Weights of a small transformer language model.
Size: 10 layers, 5 heads of 64 (1 for keys and values), vocabulary 3679.
Architecture: LayerNorm before each block, rotary positions, tied embeddings.
Training: 604M tokens, 13234 steps.
MLP neurons of a small language model. Each row is named by its layer, matrix (up: input weights) and neuron, and shows model dimensions 112-207. Each number is 500 + 40 x the weight over its row's rms, rounded and kept within 0 to 999. Numbers have three digits each.
After each neuron's rows, "fires after" lists the tokens most often just before its 100 highest values on Wikipedia text that the model never trained on. A number after a token or word is its count.

L2.up734:499498468516541533488545504505475507464481478479534513540485416442405445550522554520476471481473581523366458544479530493506504506499477500499365514419489510505485535513451550479493466428563566567457489501528410493526499482435486502442537467476502472510480600592470519536550492478524521436
fires after: "one " 36, "of " 19, "some " 9, "One " 6

L4.up212:501523528431389513563460492547496418547502479458590537496437490571574539511491435470501427469547487569483510466536528451510514435488486460496423564418514448480492501495495494430488465482516582545499450500552498547593457538501473452478444436571456513483543410567552518460428450513561515539
fires after: "C" 22, "r" 9, "c" 8, "gr" 8, "O" 6, "| " 5

L4.up222:501510532568475463505496506512487514504474500518595433477509527418479495566509568472463481508414421444469564507430478554481531582493511511386440510500465446502509489537533558494527511531518478424472476497481471463469478500530529475482511562468441527501562537519466540440521443517455471515
fires after: "d" 14, "st" 13, "St" 9, "ad" 7, "id" 5, "Ad" 5

L4.up920:473448547447416508479540465495440532528475501490486469481530495610563529485537550500530525414465497429466471458488493526528506478543473420479478552416420510535534443454523454471513452464539419522557482547498514506525529488425492536536433536497460510513534569513520516549487449523527477465
fires after: "|" 50, ")" 8, "E" 4

L4.up252:418498544445518504523566464434499447564468530503464536577485521508519483460506434542514511430496493520510491500546483469545521530481429488505473498532463509426544565459578433530488452444473575477505446480510495548472459490434534511548585527477495513503406462472596524485566494516485540519
fires after: "n" 16, "N" 13, "km" 13, "ch" 6, "cri" 6, "| " 6

L2.up255:582512480455510526537605475487521494511522519519559573490483545468540553502496472546501520454575471467507469460524520500498484520497499462545509412403532459479480480527551480452553541496542506463507572502508547463465502506512514518469527523526475500500502446516572476505491523457497453523
fires after: "S" 28, "T" 11, "N" 9, "one" 7

L2.up52:487531486527493509490460541463500482483488467489522502496437516508479528500476591512496545431504614471477432504548521496496521470529493440544534513402600532545451451494558571429443470456543447474451374481530450488429521485519503519483519443539472489490461575443496475531564466447465489505
fires after: "one " 31, "Co" 8, "Up" 8, "One " 5, "up" 4

L2.up1162:488549475538540501512524514537514570519476506474486463484598541586584516512511453485490465502531479525466482526565497487544513406490462540465441545537462536522454559439452527494547546527508436557527528497515504461437518466524478542482522481584494476460449496470537459483466478506500461523
fires after: "F" 16, "L" 9, "Car" 8, "l" 8, "t" 7, "f" 6

L2.up771:467582520581534505524462417521493500507517542454451484511521508497500515510493447523573446481446442467571426497470586544492487499429546553524488561483473412463563513451509495527511526517486591466481509454474527528533476538510469519525449544502478509525525504529588453493452494520488560495
fires after: "b" 18, "B" 13, "fl" 10, "Bur" 5, "new" 5

L2.up751:458455527571473512512467535495529494543512458522485496566528496542554469452476514443566467502541429493531499533558463514458486474542476465522439458523554480504557520487539480487473511507474472497495425575475453512433571549541541492546480481431474483518458491530553425551504508509461490529
fires after: "P" 28, "p" 24, "App" 5, "G" 5, "O" 4

L4.up287:539502477459485532508575504514536482543495540484535548487455444478525566467564448472510509531476472454547483497521567549439483506461582479404493480496488449551485536493416498484579499469461511500509542514486503536561502501482568492549493493519534490484494537493538503572453481553481496496
fires after: "| " 30, "0 " 10, "— " 8, "(" 7, "2 " 6, "ation " 4

L2.up1116:493466478530443505544503459507491461548517399558458501456520584517570495584480523516532546522551529521473558527540527530510493489512498464484502508494520477589514582505436500466488505499538555467518427531545480448389483447495546494436467492509488502523557515534466535534548525529588499531
fires after: "G" 25, "g" 20, "- " 10, "eld" 4

L4.up615:434518531492477489444499474492507530494476441587504522504562495514494482508432544430447514462470605467495546538481422547463485502483547555474487546544503458478527500485440542492563532466548518463499496429567532479529533464542553507441526495503529473516511522570515460551483506485466566510
fires after: "d" 23, "D" 15, " " 13, "od" 7, "Institute " 5

L4.up639:474498472519469520446504469393488534477549492473533534535436482435541469519540443515506480496449509503491498451541506494484524549528459455531452535562506506494523550487560522542537478509437547505531550536497452517585498520477477535433490548449468496483561456491479475486520485479528526492
fires after: "\n\n" 26, "k" 9, "\n" 9, "un" 6, "N" 6, "| " 6

L2.up1270:490460453462511489529489527514412447460504487521485521512551609534507544463475398490531581468496498502543621451499428545484469486511489423477527471498508526552456493506464509483454515555530500538452552594541494473539500508529476523581523510472518474480451485438399565558516512497559474516
fires after: "s" 17, "k" 12, "me" 7, "t" 6, "as" 5, "to " 5

L2.up994:587522549434410550430521503511485487534428526535481494542486466435501528448485473472450435418498515543539575513541461516505497510490487496495442488529508488460494557498492566515569542481486530435510512521435521441443452508492520527513517584516551507477442551489521471499514567477506536596
fires after: "- " 21, "M" 14, "Com" 11, "A" 4, "R" 4, "D" 4

L4.up606:513472490527443506513521543545495495459499436478477413483519505499509482478515533544436522509491484476531503482441467499513369506462514510509458531402534534500459456428533510472494542474494562544407536451487511486473468544540517481490420514452515582458487572496474482475486418465472527478
fires after: "." 23, "|" 19, ")" 8, "E" 4

L2.up870:504526544535415580525496459496522513519524519511502556451484522494524559509449513479461473535459453545541575520409485549509477464515489550553453470546479480556516492527465469520539456506488472430547508529473436483511532418519458472461452565528473483517517483496479572442499418438547500557
fires after: "K" 25, "st" 17, "D" 14, "St" 10, "Gold" 5, "g" 4

L4.up504:516549516556473502537502549445474525499528519419478452572534482477523518505494474536518390486455512502490490537508577484576465545478465524444490481508520522474495515489492514503573465471502524554502565436507454451579516524445438485547475532509485495497493484461438471476539514552453527528
fires after: "in" 25, "el" 21, "an" 12, "am" 5, "ach" 5

L4.up310:551511520471503517454523525454507497470457529486590471475407492383481469524473387489437533474529436493547504465498513470541450467538543463531457493401530438454452419512517546481508519446453562502526536543499508481547485542480516518546542422513457529446480531446509469484476525483562517495
fires after: "|" 55, ")" 7

L4.up1070:479472514608516543492577528473516508520619536463457540473549461592531431513498505492512487487548494477531488535495505470494561520583535583484466613495507502497511470554440516479493461542520552462495518546537463450453498469465558468551497488514467515520474489546518488609431516524475536502
fires after: "| " 49, "G" 18, "P" 7, "; " 5

L4.up1192:464443458522430466451459507538522480511426472481469477565435470388479461495548469521429552529450498483638509521465574524473449534503457522451532524473481499478514535505468493515480513489512462516481490492493500494483563521568517454592452463573495537508451501495458536498431479500490516483
fires after: " " 34, "| " 18, "0 " 7, "\" " 6, "ge " 4

L2.up602:458462509526562501550461530523487542462482453447488502508476524558432493503486425537478533554505450483461495483537403499509490447462461495458488509587564478528476457441568535476509455484524446520550538506496465560450551509539515531489477494477515515497540491555493515479494485544480447515
fires after: "L" 15, "Al" 12, "D" 10, "d" 10, "ent" 10, "t" 6

L2.up812:480460509501544475505491532454499510457552564503463408522468434474501525500569519530582529530538539517564513574564473516584501538488499538471485494479510490439461547456521521500503475461498516569530461486483471492487578554506540476539469449513439591516499453562508466464420472488396543483
fires after: "av" 13, "P" 13, "in" 12, "ex" 8, "Ex" 5, "v" 5

L6.up972:490592448446505563558501490494494492524486433530450529536518525540503503529551502434496471502468546509507545542520466554487465450471396532484531461518507483529564537505477516394540495485511532494468500536433534533440474452427490426430477527510482494491459446469524505505438543559539569495
fires after: "T" 17, "t" 10, "f" 9, "H" 6, "ai" 6, "′" 5

L4.up450:508529545482496473491534494497502485478466507475572557493469510514472509454473537475522515440499464524550391427448522517536451471441545530511483457458530538523444541542545541462488485486489526519439560468549503526552566512562460548426444489553491543583533626502506470541451471498529499468
fires after: "." 34, "|" 30, ")" 7

L2.up517:491538496480535511492476568495501485480487538478496495457485538589563479511456494515564558435551496480511532510505544388396489554470388478487465668498454511441538550469526466455507503538462517453579464552570485578496449508441488529540507492480520449482515494454466571464464491526512432578
fires after: ", " 33, "p" 6, "dec" 5, "Al" 5, "0" 4

L2.up945:476482539553465512445478485468561490549484544559541517521467457548458470508514497613572507508549531470481451544486509512475516501529545476442443507504497485436476511542453502522523419514558590434509554491488501514469525542511437503517502472450500497442495491557444547537474529458533490541
fires after: "Elec" 19, "ex" 15, "amp" 6, "Ex" 5, "Rel" 5, "cent" 4

L4.up102:502506526490486444505430460471451537590509486453494532494489570451531507531536491445558475462502560512550465517551514484507524469482505460523501508476557487424527514514515533520496477465494514483487544480532514458550471493500480484535465501525485484480539474474549500490442461572487462440
fires after: "In " 22, "ro" 10, "c" 8, "in " 6, "C" 5

L4.up1043:431471503425471564486449498557506432514453427481527486616537514544565465454524472505433457521536587523528482523450507485544416481503476415496475482521409512531536444524520513423523492557534567490522534507456514487510551508518545503504523509429429469519511556505497518531493474518391506490
fires after: "|" 39, ")" 11

L4.up950:534525527490492476481516556482497437587501490457629502458508466452516524465557503529472505475474588452491579553429482500447446503552511475448538557529409525439455444444478539526479511526465457453480532495431473446473502559541503549583469497510455527426482561496426483508564556466488539489
fires after: " " 21, "ex" 16, "| " 11, "rele" 5, "fl" 5, "Rel" 5

L2.up1183:537514488461527501442449561489496536497510496475473461456479520446512526563465508472494526477500516558582514472437480532538471535514502538504461506523501471525503492504405500549510527504570576517539439465506482501484489446520507465574507559515601538511553502491479568498491521474520450513
fires after: "St" 25, "st" 16, "F" 7, "Le" 5, "Gl" 4

L4.up902:513506492564510519489446504510495575488538504464513445470495524558498520613508448487506520462518475514448426476518509471440482530446407420423520530457476577523505390420464496507514457482496508528444421442534490452511491472434488556527553521551470504468529494472543467420494478475495469580
fires after: ". " 26, ", " 17, "that " 5, "Al" 4

L2.up146:492544495484528515457526477476446467457481535458502443547594562457442509547546514461489490464506535506501545520525453537522507506482478476489460416517485503486495494578501524538566505557588512495477533434544536499508459488539583485435481501477452539477452486501510478502537533592450495532
fires after: "d" 22, "K" 14, "D" 8, "R" 6, "k" 5

L2.up389:576486522503493577455561532497479508494511442449556577470434455502420535509486476477504434453415522507410439512506463532528466512471471449506531567492531528575528461525545534500512484532511484521493524506474532518517529498514481482583544425533546519419519559528495459530515550505491454590
fires after: "con" 12, "sch" 10, "Website" 9, "reg" 9, "di" 8, "As " 7

L2.up937:502533515479481570561609566533503468502471440542497502517548454520525471524440551585515519528505604533480555521483534478435526533454530517463465496555538465515473473534509515497493444471461572514492544481503499570514505461476499520412536491492528440488520473595489502539477509482572549485
fires after: "T" 23, "ex" 18, "t" 7, "os" 6, "up " 6

L4.up1239:504526497489488526534453419507546532446529411501485471516515542532505547497472553476437495497484526543453441469459521493522504513490495498508560556465511528493533494542520496501614460486482522484415496441523464484528565546487507401540571485517481551456489574521499546512499431491489508485
fires after: "|" 49, ")" 10, "." 6

L2.up362:476490551498491483470458446492493466478498425523541507516506483493580561493534518540513459487464489502516397458499459516484540509443474459503473530536528432510509450542494543585457445588535574529598529495533490496519450419506451484480537514504541476466470512503508524506462537513545495502
fires after: "\n" 68, "\n\n" 10

L2.up1044:564495466477482455477476519484543520472507507495545510530475517515549488478601514485474512440489513502511573486529469414529533527481523557523488487501462465492494534460487530499485468565529468497518497521569474562437475477432549455478447545524524516447576444506450461502511506469539487533
fires after: "| " 24, "\n" 19, "\n\n" 12, "R" 9, ". " 4

L4.up160:458451510487440480472428482472524509481465545492504468512520489513509418488520443489545513486463460437543475474540546468456551460479448568417497501505486429531521495516496497493496488431528503494472476509499447484576529487430526519505470443473469529531552518538550468523427453536490541456
fires after: "b" 20, "B" 16, "d" 7, "r" 5, "a" 5, "is " 5

L4.up840:556527495452477480492496488563406525530553522528525498516552495503547524467575473510464490506498420488524481482491469419536539590587502475524543513488559498466492530502493510425519557482470428588507523479552501452454566465496479455496481440493468567493460444556531483468506531421483533474
fires after: "L" 10, "V" 9, "v" 8, "P" 8, "K" 8, "M" 7

L2.up39:549542529420511453478496537486475503603531524513504482506401584481487531504494471517468450530546515533486565547497475532507515476599515501519511486531448484513530551555481562511567483404544506473568516480528468481504435498501526525457485473515455498558500525523492538472527479549466537598
fires after: "c" 19, "Br" 10, "l" 7, "g" 7, "G" 6, "tr" 4

L2.up225:522485448471518475522515500478502541504470553535522547581561455531540588498425465535551528473475578474496485502520495495501530543515512514506507520519465467483510520515535574495517490448516561546486513514506403467530485480572563480534522598466439566494558456520604474469523497476441535521
fires after: "L" 35, "Y" 9, "N" 8, "Sl" 5, "l" 4, "T" 4

L2.up226:494454614577482483512493440506552439511434483532530457461449501464407516450520539516505550423416576503471567509539511485357543511493492527484491481507478497525524542487511492502475572489452579533549535524448507490467477463484496531484544506469469511532443464539533531558488439486518499470
fires after: "University " 27, "U" 9, "A" 9, "Am" 6, "Sy" 5, "House " 5

L4.up117:479551481492473538463422444518456474479493510470514510505515405406493477475549473536546526469545469522564462526486586574377447512534601472433468529541530511522491484483526506485511540530502505438502489481483482513474518493525528434548512522438554505525519552514540460518401529497530540450
fires after: "| " 24, " " 15, "0 " 8, "— " 8, "; " 8, "." 4

L4.up156:498464444469490386467581523529555504506495464496528441449492503513524491527532485516464513523475530490632508455470530517517466494541540439502523520472500493467413440466519527474512469476537511464404537457481542521523509505428472581480481454503509459494544616406472502546536474512520510520
fires after: "|" 48, ")" 7